Weights of a small transformer language model: MLP 1024 ReGLU.
MLP neurons of a small language model. Each row is named by its layer, matrix (down: output weights) and neuron, and shows model dimensions 0-95. Each number is 128 + 32 x the weight over its row's rms, rounded and kept within 0 to 255. Numbers have three digits each. A neuron's up and down rows have the sign that makes its largest values positive.
Before each neuron's rows, "fires before" lists the tokens most often just after its 100 highest values on Wikipedia text that the model never trained on. A number after a token or word is its count.

fires before: "3" 12, "0" 12, "2" 11, "5" 10, "7" 9, "9" 9
L5.down421:134127134143154142090160178118154112109102193084145122121140140126137120114168079089157166134089145144129130146128167091126088119202113132133132188129151129105095174135125064107188055092043171159101143093143126141140106131106155097114136127135120113158080182118149092072182132088160115108

fires before: " States" 29, ".S" 7, " Kingdom" 6, " " 5, "RS" 4, "us" 4
L2.down194:122085138111101139154138142096086135101164143165157119112128151190165066083094150117105124175133089160124152177161094137163105098141112145194182116142111047122131109167199119154161147141109137128092133071096134092135097161132178107122171167183150137107166124096149166141193126076137129147

fires before: " " 63
L2.down996:118091128161138095122142093105131155157111182115163149127139113149141173118141140111127154133161158115134095107135174079100087139128088139199128153169065136103166093169117110075175105103054097116156130183149164096146070117136144179118206122094127116139123121151142078115180112104135189064

fires before: " the" 51, " " 6
L2.down431:118107133084102123175141169167098119089092091086093166108162146193119165098104133059117159160142162121053110177116122125079117114120040116157129062141166123136111165111080093151140115145110129094088128154089096112129150136146075066144125184093138092164134095104113148084158119165193090148

fires before: "4" 13, "2" 12, "8" 11, "7" 10, "9" 10, "0" 10
L5.down48:145108088116193133136097096152172168109108171128135123149093115149168132134140137093157131156182123155140098176113109135100161137114118156109124160106112103073169079074102060126074179112156112083101124097130058130128144157141179094162129121088125091090117162086145156096095147156114129115

fires before: "9" 83, "8" 10
L5.down505:145139094127136126114125155117124080053129115112100113169159135157230147137123116097119158127130152090109100113103113172107174128190116150154091111100122149160158116158145077158163089106072153151171074175157140128179119149088159135153162124097125144118095101079127118137130177135104088124

fires before: " |" 26, " |\n" 17, " GA" 8, ";" 6, " D" 5
L5.down750:098132138127091158174132122086113095079134125177163138115175145122105141111086128124118125182077197118144112072114092095127150092052159145132127149146160186116153166069122106088102185111103130163183116142164132091105164174116153154126151129118138111102109127117081163162168134133107147140

fires before: " " 42, " to" 18, " of" 5
L5.down532:129119129107126125157066127104157136081154127140055078129146162191131158126140117124176118172097160151100114118172173165127137142076076134171138155110109113068098168133118156125124084150115161073122109141146129196122167104115101078154109162086205147153109151133122109188176136103137130102

fires before: "==" 27, "The" 9, "In" 7, "===" 5, "Ne" 4, "F" 4
L2.down244:082146138099078156066147074132187119097160089149105172151124122187085146093169092153138087139176154138130170140113107085148147154128140086139079144058153197190099174126144156159171129099103106120108165129138134141120136105110122146158160103114141126091116152144130114075140125122168089092

fires before: "0" 15, "7" 12, "5" 12, "2" 9, "8" 9, "3" 9
L2.down739:121121144134123166175144141126136134103124211149142143152102074080123171153136216101123097082061090143076149127134146159122161106082194072161065120120120170111132124152067110056144164118079161192126190158139112108150111080164082143164135168072154136121094128169091097124117132128115118147

fires before: "0" 26, "8" 14, "3" 12, "7" 9, "9" 9, "1" 8
L5.down114:164206121137113157164129104110107140091161128088147084119167133123146173189109104125150097114091176110143120106080103086091124138167153136132147117184069123151167062151134065126140135088130150085184124136064132149125119112138128045121125143149130123109078127092116123084134163139112171100

fires before: " " 67, "-offs" 4
L2.down713:152137134108124131175137129134122163135144133141122151108123107168097144131097141142102103136104133194146125195140183071133159127187077149151102133133088175108123145177118084119106113072138117091160156127157113178123221089167129133085145146129139144146134155165154096190126153114149094148

fires before: " " 65, "0" 10, "1" 8, "2" 6, " (" 4
L5.down952:136111119135120105140128157151149100174175141109096119145123140187108149105056086167158107138060175136045094127086151123068094096182162096130176171140093144110149183117160143112103088154116144155124129111107111094115147113123143146158099194125176143137113113137080129089072075150124116138

fires before: "0" 50, "6" 4, "8" 4
L5.down125:131157125150178124115156118072079069179133154170134062184153107088110190114085067114087149142143151161172103102095101132065117183144079176141172144081169148182068158182121101121098130079121112160100092094177146128121108148122144151170165185102086136065092138123066171061145166125182110118

fires before: "9" 17, "7" 13, "5" 10, "6" 9, "4" 9, "8" 8
L2.down46:167094115137072116120146117125110102155129129137093077135114077117124145119156150108092101182108138144159103171083083152121182122174097096148161071141150132152158078142183167186134173077128110171121139108132179131103110126140113076152150117098109134161185104109154139135049102148115109111

fires before: "," 35, " of" 11, "." 11, " to" 9
L5.down457:175102136119050110162171090173166174125128097103116123141109101110103130173162080098108111111073190161064071146154136113125073138127146137106109112115162118172112113159101209090109158066138120115127133183079155072117118106078120098120162129178138189030163133150121177110094113098077095097

fires before: "–" 22, " |" 19, "." 16, ";" 9, "-" 4
L5.down134:117088108121149170128083140143110087126127087106097128189125151154187129141141146218125093195117087162126141133102136100102138115142157137147148108147109108151183159152223193056114070156156124104158183094106171097126083117122071119114117113171109149144132108113128126119157151128159140136

fires before: "2" 20, "0" 19, "3" 15, "4" 14, "5" 14, "1" 13
L5.down469:156139160097113060144196158117142118131154138108161149100155115164140144153102112156172116095195138097124115091088157073144154126134095130179105050092065170162144139095081101159145104158097134104148115128143116070140151096121054129125100131110119146097113181127130119153130125138153134153

fires before: "1" 46, "2" 29, "6" 6, "3" 5, "9" 4
L5.down601:091110160122130102134154077122159137091141131093137101107170130117129132169084074053123117139107128174114133169061150132196103164146113163077124137127092132155119150124107065129136154091102170076145115110184128104152108144115092149171181174128120109146124131105113178124172134098101113143

fires before: "0" 21, "1" 20, "4" 15, "2" 15, "5" 7, "3" 7
L5.down740:137111130138111141191119149135124113104122137111102115179121125118094094116066056100155128055099114144098172150147146102136097098123145164211161103092131122100105081098139172138109183062085107149130156163182111135122147116171079122092139120115131150170114170130114157124144091131204137107

fires before: " (" 38, " " 31, " Apps" 5
L2.down415:164149107129138165183143109127122173105147047084101128128149153148149123135148079187146109192124134121070112138149135143135114138139105145158109124191109139117134101157087161131132090081162189114196203189140188077053187128078150133111110138118116158107138111167124099141117158104128140148

fires before: " |" 68, " |\n" 5
L5.down198:137158144145129123138122173083100083125197153142103139130140106185190122123080168218188106143059103127074091143123098150174064142117188107146180105089170143072117109136134192115090156119149099131121120123157147140162155159151048202114173126131130102112077120085192114088137108093137161134

fires before: " with" 52, " of" 5, " to" 4, " between" 4
L5.down959:111103135114162127147160150095140081122104181109155130054087144134174130131119206135129198120116124159105164136147138137114156106108104131159159107099143121138122163175113120114147118144160064137137107196128126124100118184138089153117106140129148075124121147117130112120120095109068129157

fires before: " (" 39, " " 29, " Apps" 5
L2.down257:174164154109105140204112157183148114122147149090055115099191145170115119113189044134138143150157145142162103134118148151094169182130170141160142064125064137155142137114121118115153102093143146180132125042174100091073107151139128136129133115125108115149146138126143135066139136124088079145

fires before: "1" 50, "2" 29, "0" 21
L2.down984:097129165130170104064180133108140114060130134115083144143162141168116140138146117100158133099190143115089120129163148143157119091144135140129123064188099164074147081129091148091096108088147122162161174127169095141154053139119114148121199187129100166094125142132115149146126105104131116160

fires before: ")" 19, "," 18, ")," 17, " " 10, " in" 6, "." 5
L5.down617:138148191180112123097102100094156121129164112132126080179173099118161160130094144113157193121125188142093159067104092145141083107098117098165186099083069158138163076093125159099113075131090124099131105163142098138117113122140166133136112073128191134072141073185166090058135135142142131105

fires before: "," 42, " " 13, " of" 8, " the" 6, "0" 4
L5.down409:111166089142140150175103107095151190113152093116119147113116133127117138171135098102089140133129177132102100131156146135112154194056117093168145091096151095066150125164129163074090118134123102075118168142119141136132103138091140073094132133100091180167149118143122112085097118102130118154

fires before: "1" 39, "2" 35, "0" 24
L2.down920:106088131096097108080135146097097184150171136120135176167104057146130139116135099099108142137128147138085089147107128199140101097120083117157097119120128108124143057125101128173084125096123110153070172213106074118146114124111104172140124123107164106138154101189166148124113143104149090123

fires before: "9" 39, "8" 35, "6" 6, "0" 6, "7" 5
L2.down772:111124223135134138090072103096143101110111124153143193170098092148170107090194123090172147054097051109091145120112149213152100100107115162166118128129160170088156090184097144121168162101121185137106185134160115172077115107204028149084121128089062145109087098160134187154102123144146159112

fires before: " of" 25, " in" 11, " to" 7, " which" 4, " for" 4
L5.down739:088132088183165096122082092067142172141142115158093126104086161126105089131162179164139133132128231122143122157131109135071169065101113165112085106149053176155142103155106125167112108168145132139152104055169093167066143139160143153142111171135151132159117160143116124126190159146142145134

fires before: " |" 43, "." 18, ";" 9, "-" 6, "0" 5, "–" 4
L2.down964:107126171127167127106135112125175138107167125107190155075066124201165139107140135135172074129180147118149165134179167103114102112190082144094119107147099089155167178096130148103129125073126156201172124107170145159140123124079101147148182154151083094087134087142093186155149115169144138085

fires before: "2" 20, "1" 18, "9" 11, "0" 8, "8" 7
L5.down946:174135140124155156130135108119176109090129159118088147135108155145158154159110114107204144122109124134135159114094142114149137136085089115171104154142062114122076113104144144138159093136103140153136090160080124122086113139119112080097125142111160088124068126201233180168084126040108067129

fires before: " |\n" 27, "\n" 23, " |" 12, "." 10
L5.down663:111192160091170131173112129106139167092117112132172117141128131138126153110144122120121144124136171103148088141116145072087119093067092127141098133099130138146129125102150140118100109104125124157145077128127153175202123168172145137106126183122151171134114132142101184176197161102090096121

fires before: "0" 39, "2" 16, "1" 14, "3" 7, "9" 6, "5" 5
L5.down701:164151154113111094170112141131128121118166143126193140202078135107094114120131143133148124115063137162155147160134083124139100119113154103088161189143143149170174108112105082115170126141152120124104108140117116160072148224210082176104163152071059079135123151144133132175098038075144118135

fires before: "0" 55, "1" 9, "3" 7, "2" 5, "4" 5, "5" 4
L5.down386:135113089112148146108136126121118220100139144058119161161117100115106187120180110144129192075152128115127106145135148111118063172163113084167148153170127105125152130100140145131108203123072134119119111177199135113148121140090088100078103167112113147096072121172118108083181195115180082179

fires before: "1" 42, "0" 21, "2" 20, "3" 10
L5.down872:138135102177120116126088160146153144118127085032100141172087106134147163113181111117155149179074174142143156134104113103150104109107141142168129136130148127063000127191127097140156113069086190183182135114138149101102106105112136102114120142110157083202156160068072137131131154101110126162

fires before: " " 57
L2.down989:149083138124151132144099119130053109140130157111127139102123075173087111121109137143129111153095150171122142127114146119130100134084088122125158138071135231099146140127098081186165182169149103105089162149137128130116125096145147122169188152140104107125139155165095109122136181122172148152

fires before: "1" 28, "0" 21, "9" 20, "2" 5, " Janeiro" 4
L5.down559:181155174161103169156143137082122102126126081089125123155178186081141176174110070155130164131078139129140071089128154155144166156094136115118090120130103124119093115133192132120121132177103172111050113085120140132063141126107080079099129154162187111090116158187127133071154124116153173104

fires before: " of" 28, " to" 15, " in" 6, " with" 4
L5.down282:146115087149119116129063120137128156183100115114082117149156144158139113165154096172140128187108133098164217112177107161128143121161085106147086165067120140163149129195086151080133117138133135133139162128159152108146183074143101134112120140122168075149070114112109147124151171137100157075

fires before: "1" 42, "2" 36, "0" 21
L5.down76:213190117195156110111107189083137101082103130147162148107195108095153115132161156102188170140095149132105088136105153110147143121106105136127157149168109104093119120172107135088167107068071133123170164114119130104108114161135121170110105103130172103086140121176164130082138176113159093153

fires before: " the" 40, " his" 9, " others" 8, " these" 4
L2.down117:190170112136139152096133124121129174143178094132125139135232151180127158082178093145123119159158075135119108128139150170091160141113160144139095102130122131182136147114187157142179153164088145135140111124097117098125161128153103131083110117170135140146166062173162152108109171144086129150

fires before: " " 67
L5.down84:114106129118172122130077100126139112140091129136131096155059121129124154129094046184140163068134134096155131126103142129188059097084084098139154079173141152086099131131149144167099091144122133136113101157143119110144153177136146071139128190155075128080075185168097149170149113179102102118

fires before: " the" 61, " a" 5
L2.down919:119074128140153165096082156141161078118158127169120149084044132150111125171126108172138178166127049146151121136158141114100132141106104162143191154121116146103142078084135142150153206124060107098077133097147140112148139090079102112136138126179151095111091132068095150129076132028156176147

fires before: "." 23, "," 14, ".\n\n" 10, " in" 9, " to" 5, ")" 5
L5.down473:129172153157091155113172111141160132111099120140101156101119084081116141126146146088171172111112113148141130081169124063167107116108176163120112136183103094159132114125105076147126100067141124115154063152107106216099104152154131219116048126096155106075141167183113139159141150102120067119

fires before: "9" 13, "3" 13, "6" 12, "7" 10, "5" 9, "0" 9
L5.down235:133115116084134131129157095143093127099170156116060092111166113105078161134203139165120177149094054114081071115091171099160143127102113114148142131093099202138159075159153048144124110120111124132092114112119096111165148101146127150099110138069061149129137141204143122125143179129162102150

fires before: "9" 18, "6" 16, "8" 15, "7" 14, "4" 12
L5.down871:146114149172089165161100085095119111093134107139155096109110099138139117095110189114123105096129080151129120171170135103102110088086097177094109062106129082139130102125086140138102100115132117107131151170129187096173174142156134174061113139096118158144129126138123139104113100132143078146

fires before: "1" 52, "9" 17, "2" 10, "°N" 8
L5.down569:146116174123127196142109145138094125064117076115064138082157157115151186101122087100131147136106115138166146149126107103117169128166126086125151135167131133147064145130108142150134191137116138130116137111111099136116137077124160131181089154118154123100143123212108099166084114038177133107

fires before: "," 18, "." 11, " and" 8, " to" 6, " as" 4, "'s" 4
L5.down93:137166141124150172117165138113090141151114161136108111091118172133116075157114178123145140109126084081113097112084118136141140126184165137122165102114116137104078126101158150170127214090136138112112112100136141137086119115184193146059138074136139163093148150208135111090141118092193155126

fires before: "0" 49, "9" 26
L5.down51:109135121179137099092120167040140166087128081149092118100083104147097125091154158122097156098129101120170116119041130102138140113141177118116100113092141126114122159194167147176093142171119144093112103113131113154155157138162136087169178109140123123068098145143103057155068095120078185132

fires before: "1" 21, "2" 17, "8" 11, "3" 8, "9" 8, "6" 7
L5.down2:174115119144148082069119082144196097146127126145149169115124157127099106121169151118212124146139082144109094091110123100136170115136171108170140065121160138129129165089103138157168159105089142137141131192084124145077137108106100113127149131060145145171157139143109110124185176111123122142

fires before: " " 26, " the" 17, " his" 5, " he" 4
L2.down446:206090103156146158099120092179119146095100114126107105156110169117112163085152099116127181103103130169106061169141131171092157124062115157094107090172149084082079184124080101104130146144106120105157177189122109110069158087090066097131143149129113095082127183139151138142106155116122118109

fires before: " |" 64, " /" 8, " |\n" 5, " U" 4
L2.down56:101151108132165150173193154137165103200090094147136115113157129068150107168080124116156102176171140125121115185149165192125116107059107148170156193123119182114130142101155108118152170112157140146127142124116134153058096079120135094177115080096151102148139079105104175131078121185120105139

fires before: "9" 63, "8" 11
L5.down630:115130074088106110142131110109093119124112138100124135138126149152083162122175129113054114160135115125173148118106084171136168122161087091157094189099140173155095106146099173087094114131052082116165096164097150150106154099143159095149127129125157128099180177124126124105112132061071105132

fires before: " " 34, " of" 18
L5.down127:158148085143170148120127136093084169122136168167122151128090047138125107138070098142122167134089155097089151137154120127114154083119122131166151133074108124112102145193109074147128091164144082093191072108147066116124150124116092119149120145084150124083101098150128200147132141153080185117

fires before: " to" 42, " |" 6, "|" 5, "ly" 4, " of" 4
L2.down696:142138202184164126080117129126117119090199123168074138082075159103135162113151124113162129073098111107126190093123161136162114139135069115115130079200114136079105092191052090100119156168122166113115150126125141143160114130146111100119112138104122109145082116135100127145146150146146189082

fires before: "1" 21, "2" 20, "8" 13, "9" 9, "7" 8
L2.down795:128108106108132068109095188177083127160055158191134115186146146181114141130145179141219161163146132163140114144143112120116092144103122144164109133119053133165193120159152115137143146106157105130090158134089078076137134156137094153086168060112147108144085070136102089128159107151120112108

fires before: " " 25, " in" 11, " life" 11, " and" 10, "==\n" 7, " on" 6
L2.down45:189152188139100073053067140117167081129056137085140125097137113147118144133129118133132123160117144132127063114188116153197185116123118112112120123173196208140102140157130124104118111167163124081173150104140142110092119179095140120099100174131093137204120145136125158114150098124094135099

fires before: " " 25, " |" 25, " –" 18, " U" 4
L2.down505:147141129115114110091129165153146154223141182151085172176132127093145164141118101162174123126151181146126128108199137084112159168104136136172084146121174171091132147105088173125121140119155101140096148182132119115135145123145077083131107177108156111115075132123148147080132139148132115103

fires before: "0" 33, "2" 15, "1" 12, "3" 11, "5" 11, "4" 11
L5.down495:100104104167091158152075112119113174091131131153177157115139159157095082094109140186126149155134134166153121129148100154107163162114158094171105143052116193104132084179086143086193128121113151109151107153101093080138161110117082126093135101098124141126143156145057148151154152140114178104

fires before: " " 76, " Challenger" 4
L5.down539:111116173137163076115132085134129128116159153169176128159154130115108171147200069182088107132146136192182160152088163135146171141148129150169105119104079139151159159131177134157106168110119150097118105145069137108135162120118144107155108132165104167141103144073110136146049144167171172176

fires before: " the" 36, " his" 10, " of" 5, " this" 4
L5.down178:161237119074120107132079143087135152136100090131096159074102153085146087143168114123144141089124132133141105154109095118141174124102094127095173167118105201097185156110158144145133143139158140107109120116075126118140149110153135108215101130112141115110119163170113110045140080199135150108

fires before: "\n" 27, " |\n" 21, "." 11, " |\n\n" 4
L5.down335:114085107089154122182159119138170099114150069170139128093100137112156133127195153172112116193146138131156129137178156118105155087080155080121117125144100128155174100165081049083178182114101080090128107142162122168183177148149156149098074097094170119096118168134067135179135149119095189058

fires before: "1" 16, "2" 12, "0" 12, "8" 8, " the" 6, "5" 5
L5.down792:108138069167127151118062090156153138141102085141171139122026111154163151150077100118127101096234119133132142091112167155170122172089142170108099136138083121205149126092093108121105146156048161189086117124139107148106172136137114095139171107137150096148163122100113115169168119085136141098

fires before: " a" 24, " the" 16, " an" 9, " \"" 8
L2.down142:113092098170189101066085064131115099122093171106152128119094194145112077140137105131153085156110156101153155145137106148164107122055121115062142113144075158086104163140124079123177127106082112108158143125141167100084074115114092178097207142094069081104109153221152107145140142208118106079

fires before: "2" 24, "1" 21, "7" 6, "0" 4, "3" 4
L5.down513:126165141157177134192134188141056099123179123148156133125155122139082138162096147071157170125101148120104179141170107118113115100140138125119126131136060092051121141141164113169133149162106145107148100177181082126101134062124095185126146113067125155127153109184114195102100141087111093147

fires before: "0" 42, "th" 7, "1" 5, "–" 5, "3" 4, "5" 4
L5.down339:168137121120145085124215164159144063117135096162142109058120087115164127090139099175105071088154098119110144118146094124153201108103137085184127156150174118173120106111098110109129105176106115162125149099120147154118109097194171097094071145092114121127108157138196153096153147127153109146

fires before: "|" 64, "==" 8
L2.down858:101113129156162153168091116140118163106139080104143090124167138135151111136140086125105089156148154127086117125120123144136198121154128113135121099163181188146139117142129162156150153094109159074129195128157054110161105152183109121101169133147140168100161130145133130090101111145095133107

fires before: "0" 15, "9" 14, "5" 13, "3" 11, "4" 11, "8" 10
L5.down405:086136149147098096137112131159083159108091109117147056176111127159136131154088163147066153126165106175154133065108077152163127150073112173106152096095056172136188123144091102142106096137109130134132151177191108099148130101162158122139147213157149129070191118149109140153181111153114090120

fires before: "," 35, " that" 11, " to" 8, " the" 7, " of" 5
L5.down417:113168176096114076129089149126100092140185065142071132094116064117135164146118124130131134156097148031097194145120178159106157147127122072160128045109153109206160135114094104087134154110148188122093138112148178065126165129151130052158128107132105113162134099084142145140137145124091203104

fires before: " |" 26, "." 9, "," 8, "7" 8, "5" 7, "0" 5
L2.down789:135138130132131136205129106114099099149152131111137150102151129126096154158103104076140121178088096152096180094153104156143103126155161131137123141069175125068166099151104175133122110121106162160169065102126152186118143106147125148148166122143116108057152083128152104146155079085164111178

fires before: " as" 22, " the" 20, " a" 8, " its" 4
L2.down470:108091133182097132148129157101086141173131151155080108066101089119069126144106123167121138072140134106146149124133169179070113129097059157151082126123099152075120147110166195136104103144095150117112077144123156159113094154116132181103119147163142106099082131097144128091134099152135160169

fires before: " the" 47, " her" 4
L2.down823:075165140083114103155103132096111128161190126141112148125120164163119112174129169101127119082157188130148148108102138139087114171171126175123133106061198135130160203118206179086170115092153085113101113148141135115130131103118139105147145110158139077101135111085104178148149166112177125068

fires before: " a" 27, " the" 16, " an" 9, "," 7, " with" 5
L5.down831:104103069112116121155140064194116226188182119156120145132147122156139184084127100091069155115127096133158090134126144142075161088099174124141115139119147211166132150154133150111158146146100159096128185170112166093165138095164113106107182148110112110123128186152126116108124067108091155154

fires before: "9" 42, "8" 21, "7" 11, "1" 7, "5" 5, "6" 5
L2.down512:116159125117132123141206165137160108079184107123121180129107131106109113145139133130181130130125088165083123128103105149133120129103101172131190114137111095059152112126139094133131098084102149131092132134102073163119123104128090134138137092096111141127171117117140106139084086108194134209

fires before: " by" 36, " in" 18, " to" 4, " at" 4
L5.down845:142104153144084154168103121142170157131081179060091107125110132166105112132129141090150188147144054147163152125136127080149106068158135179123147169175164134110130131098075137125056105144108162081116124132136076157118125084076146112120063119145134085139116116069119164156102183087133112162

fires before: " " 40, "als" 6, "ial" 5
L5.down263:181087118052160111069112167152074154107188155136096114087123159088137120101081130188163125142108109097126086105086137092142122109160093133160156132125117107093118129089105063116147128129154149150164178191127092033119150090102125148143111070123175066147049122150153126083117155113128141157

fires before: "0" 20, "3" 15, "1" 15, "2" 10, "5" 8, "ir" 5
L2.down971:175142131166118104175049144106186201098136110158137090085118085123158199137093150102115145109149093147116143153144140138159111136133059164113100094119156102077173126089100131100109146128132153144096146149127143121073078151166142166122123101138185142092134108109100153129190118160112139121

fires before: "0" 28, "4" 9, "1" 8, "3" 8, "5" 7, "2" 6
L5.down948:099076150136111150117125159131125130152135169173175124109110130149135143086116097094152126213139149126044111153126084083127115129103123106136088162157108127124086151149092148086135141142161106152110119140107196133124096119109104142107134100117112096109162064145130157139154191126170154150

fires before: "9" 25, "8" 14, "7" 9, "1" 8, "5" 7, "0" 7
L5.down223:122133091154132106132126135116101105126102128113166152157106141111132085122090087125123147106164154166097070140094141130141123126171112164108144056147146141164133154138142093129118138100085114131132140165117154115166085138112123121119185104182102121160097088136097102116096141135200142111

fires before: "," 54, " " 15, "–" 5, "1" 4
L5.down949:132139151121126149112086144187127144120136129192116166137131129111150174136097119119106133131101124075137100113098194159124117127131153167150139164162063098150097090094113140116070173129116196113126096132102090131129151103149135102167138079147150172156090084116089114127113053124143169216

fires before: " by" 36, " and" 7, " with" 7, "," 5, " in" 5
L5.down821:081182113123107156166146094108185135162137132063099114101167069098144008134091184114108135140151180078110101157156089113158130093074109138109127122122121133148093121113110175122137132162130129128140106103169165101163111113186144169086111112113173135095137103138098146110134114089105108139

fires before: "\n" 23, " and" 14, " (" 13, "," 10, "." 6, "\n\n" 5
L5.down808:124105110121099127066117089124202167118119177130110143129161141131186147077133143134131146160192182099133170065144121183092133116123148114102106177143175167143140119110204174130107133074110103110055092101177163135105111065205161124107143144137194163093133153140128155118093117080136119104

fires before: "." 27, "1" 12, "″N" 11, "3" 7, "′" 7, "5" 6
L5.down751:091160211132058165116144162155175123115115146083116141088143085038193081135162123173094173206116048133129121085056151144077109144140183119163059125147159095104148122171140156197136115135146161104188110174153068124145138093110179123128162122129180171105163125191117110107121124059129103054

fires before: " " 53, " $" 5
L5.down491:140107099149140108126093142119114141113100104159127158130133128150116142144097161144105120103157119093123173133135176106083230105123140159146135129151130084132054136159082137205116139120124105090097089161149151086121147138125136127104061165161096128091123212120175139148151171095131107127

fires before: "," 26, "." 19, " and" 11, ".\n\n" 10, "==\n" 4
L5.down827:109134126109136069124161131159146150133137133091121137131091129128127124175104139103173167139150199106101108109163161087082118153062110118105077163170076152101153166082118147062141192097096174164158099185143131160128111071125112108098154150123185120106096092154158149087153107113147094046

fires before: " " 45, " Loss" 5, " Win" 4, ":" 4
L2.down40:129154139096125119112123117133098084135140185076149104107110179170118124151145105096122149080151083123119123080092118078099129158141109152096169165117133096104186116133079105105162142095073110065124144134084093144141116050136107192067176102092161119144198135067117112098163115100108165124

fires before: " " 66
L2.down883:138141171106167156142090129074127075152143108093109204070170117119129077132195155111167162180152156145087144125141170109107132122092107137141142069185109169100120148148115102104126156157167170186139145102184147107093149143089150125192160152183114121108121144125145150150127107120096140072

fires before: " the" 52, " his" 7, " a" 5
L2.down48:141111136161183122159125127124113143129170102154140194134090127182137145092084140103139132139101162111066085131124106121132178156117122126070167150114126171140171183122126144099121093117119108143114147130111106146146131122174077164206181134168152094075129123162129136160132144193180180110

fires before: "0" 32, "2" 11, "6" 8, "8" 7, "4" 6, "5" 6
L2.down196:121111104100153125161165132066076125090118070133056176097121136158174119166136167140118138148184120153111141088117125093101067167079145071113100177130112122110097103164083063118150158122141144158150117096147106157112088115203106114140128129136122120107121065201127105180120157200115184143

fires before: " the" 27, " " 25, " April" 4
L2.down504:171136171174141151134105107138138080143133097102128147120167140162156151158157099132168123117131115113146124154124105140092063118157097160091129149138156110093095196118152098155146148112174109135105125100113072152141133119110195157128160180109102096092152148129134083087181118126073132107

fires before: "0" 24, "–" 17, "-" 12, "3" 9, "1" 7, "2" 6
L5.down413:129114098142158145074101133113153156177153087084090113121054143102147136132120136102162162105141149138141071084075160133150132081104157104123148130145126058188195188093132094073089093124186109168100122128127118127087076159151094096132145094147166107139102149178149139138134119164135142149

fires before: " " 53, " |" 26
L2.down308:101135086121087086091132159135122141099215112131120096187137113132080070152148101117121128147056219118094089131143095125100101086140154130133154155151174119177082099134155163161143135173171122089097107107164062144091063103126168087151129120102098105135141148120096144102189115194082140093

fires before: " /" 15, "″N" 13, "′" 12, "″W" 9, " –" 9, "1" 5
L5.down608:085174098165118149116115141143151130145132109117163131109118128171170121106131118094141076158117115122116161059115114141180144153110077120081118089097165111086195187201140155110057157143075115155228167151062173183135156117126106164164101154080159173086195108129110106145116112106127174101

fires before: "2" 23, "3" 22, "1" 19, "4" 12, "5" 10, "7" 5
L5.down40:106149111118140129094160137172167082118082179150112131105116072152142109107142078123145158119102088132104135121116155098160099181124059161127117103155047158153089166163046064094104146129123148138170169137144166150100120100119118152091137168102147103110101139139135140137085128168075144148

fires before: "," 35, "." 10, " in" 6, " and" 5
L5.down798:123186218081146097101118088111147083139142106125117141212129134155152091142111119146113145124122161161103146116133097079137139098124141150143095083179141101128097179136166197125111098145075180103121110132185132087115100108147182162146105097112108112090123125173139140127076129126088041135

fires before: "." 22, "," 22, " " 12, ".\n\n" 11, " and" 4
L5.down698:205087116099168078106133140157186109083113147126137176138193136178127147103131109155121124149137136126132098099108106115135133150110210102134147087131172139107096144185137098103118126122171141141136150166158112149099109171121152143129168096101146146190106116117163139102134083139157170194

fires before: " as" 66
L5.down88:160135104117133124161122116158150120132144169099099100129117121102120117109115139172146164142090150063096045170136151090120101098135116219142164111132124134102145119151102153104155077134124153102166090147124126073137176116108125211114062110106165134117099079100159181141156090104170136096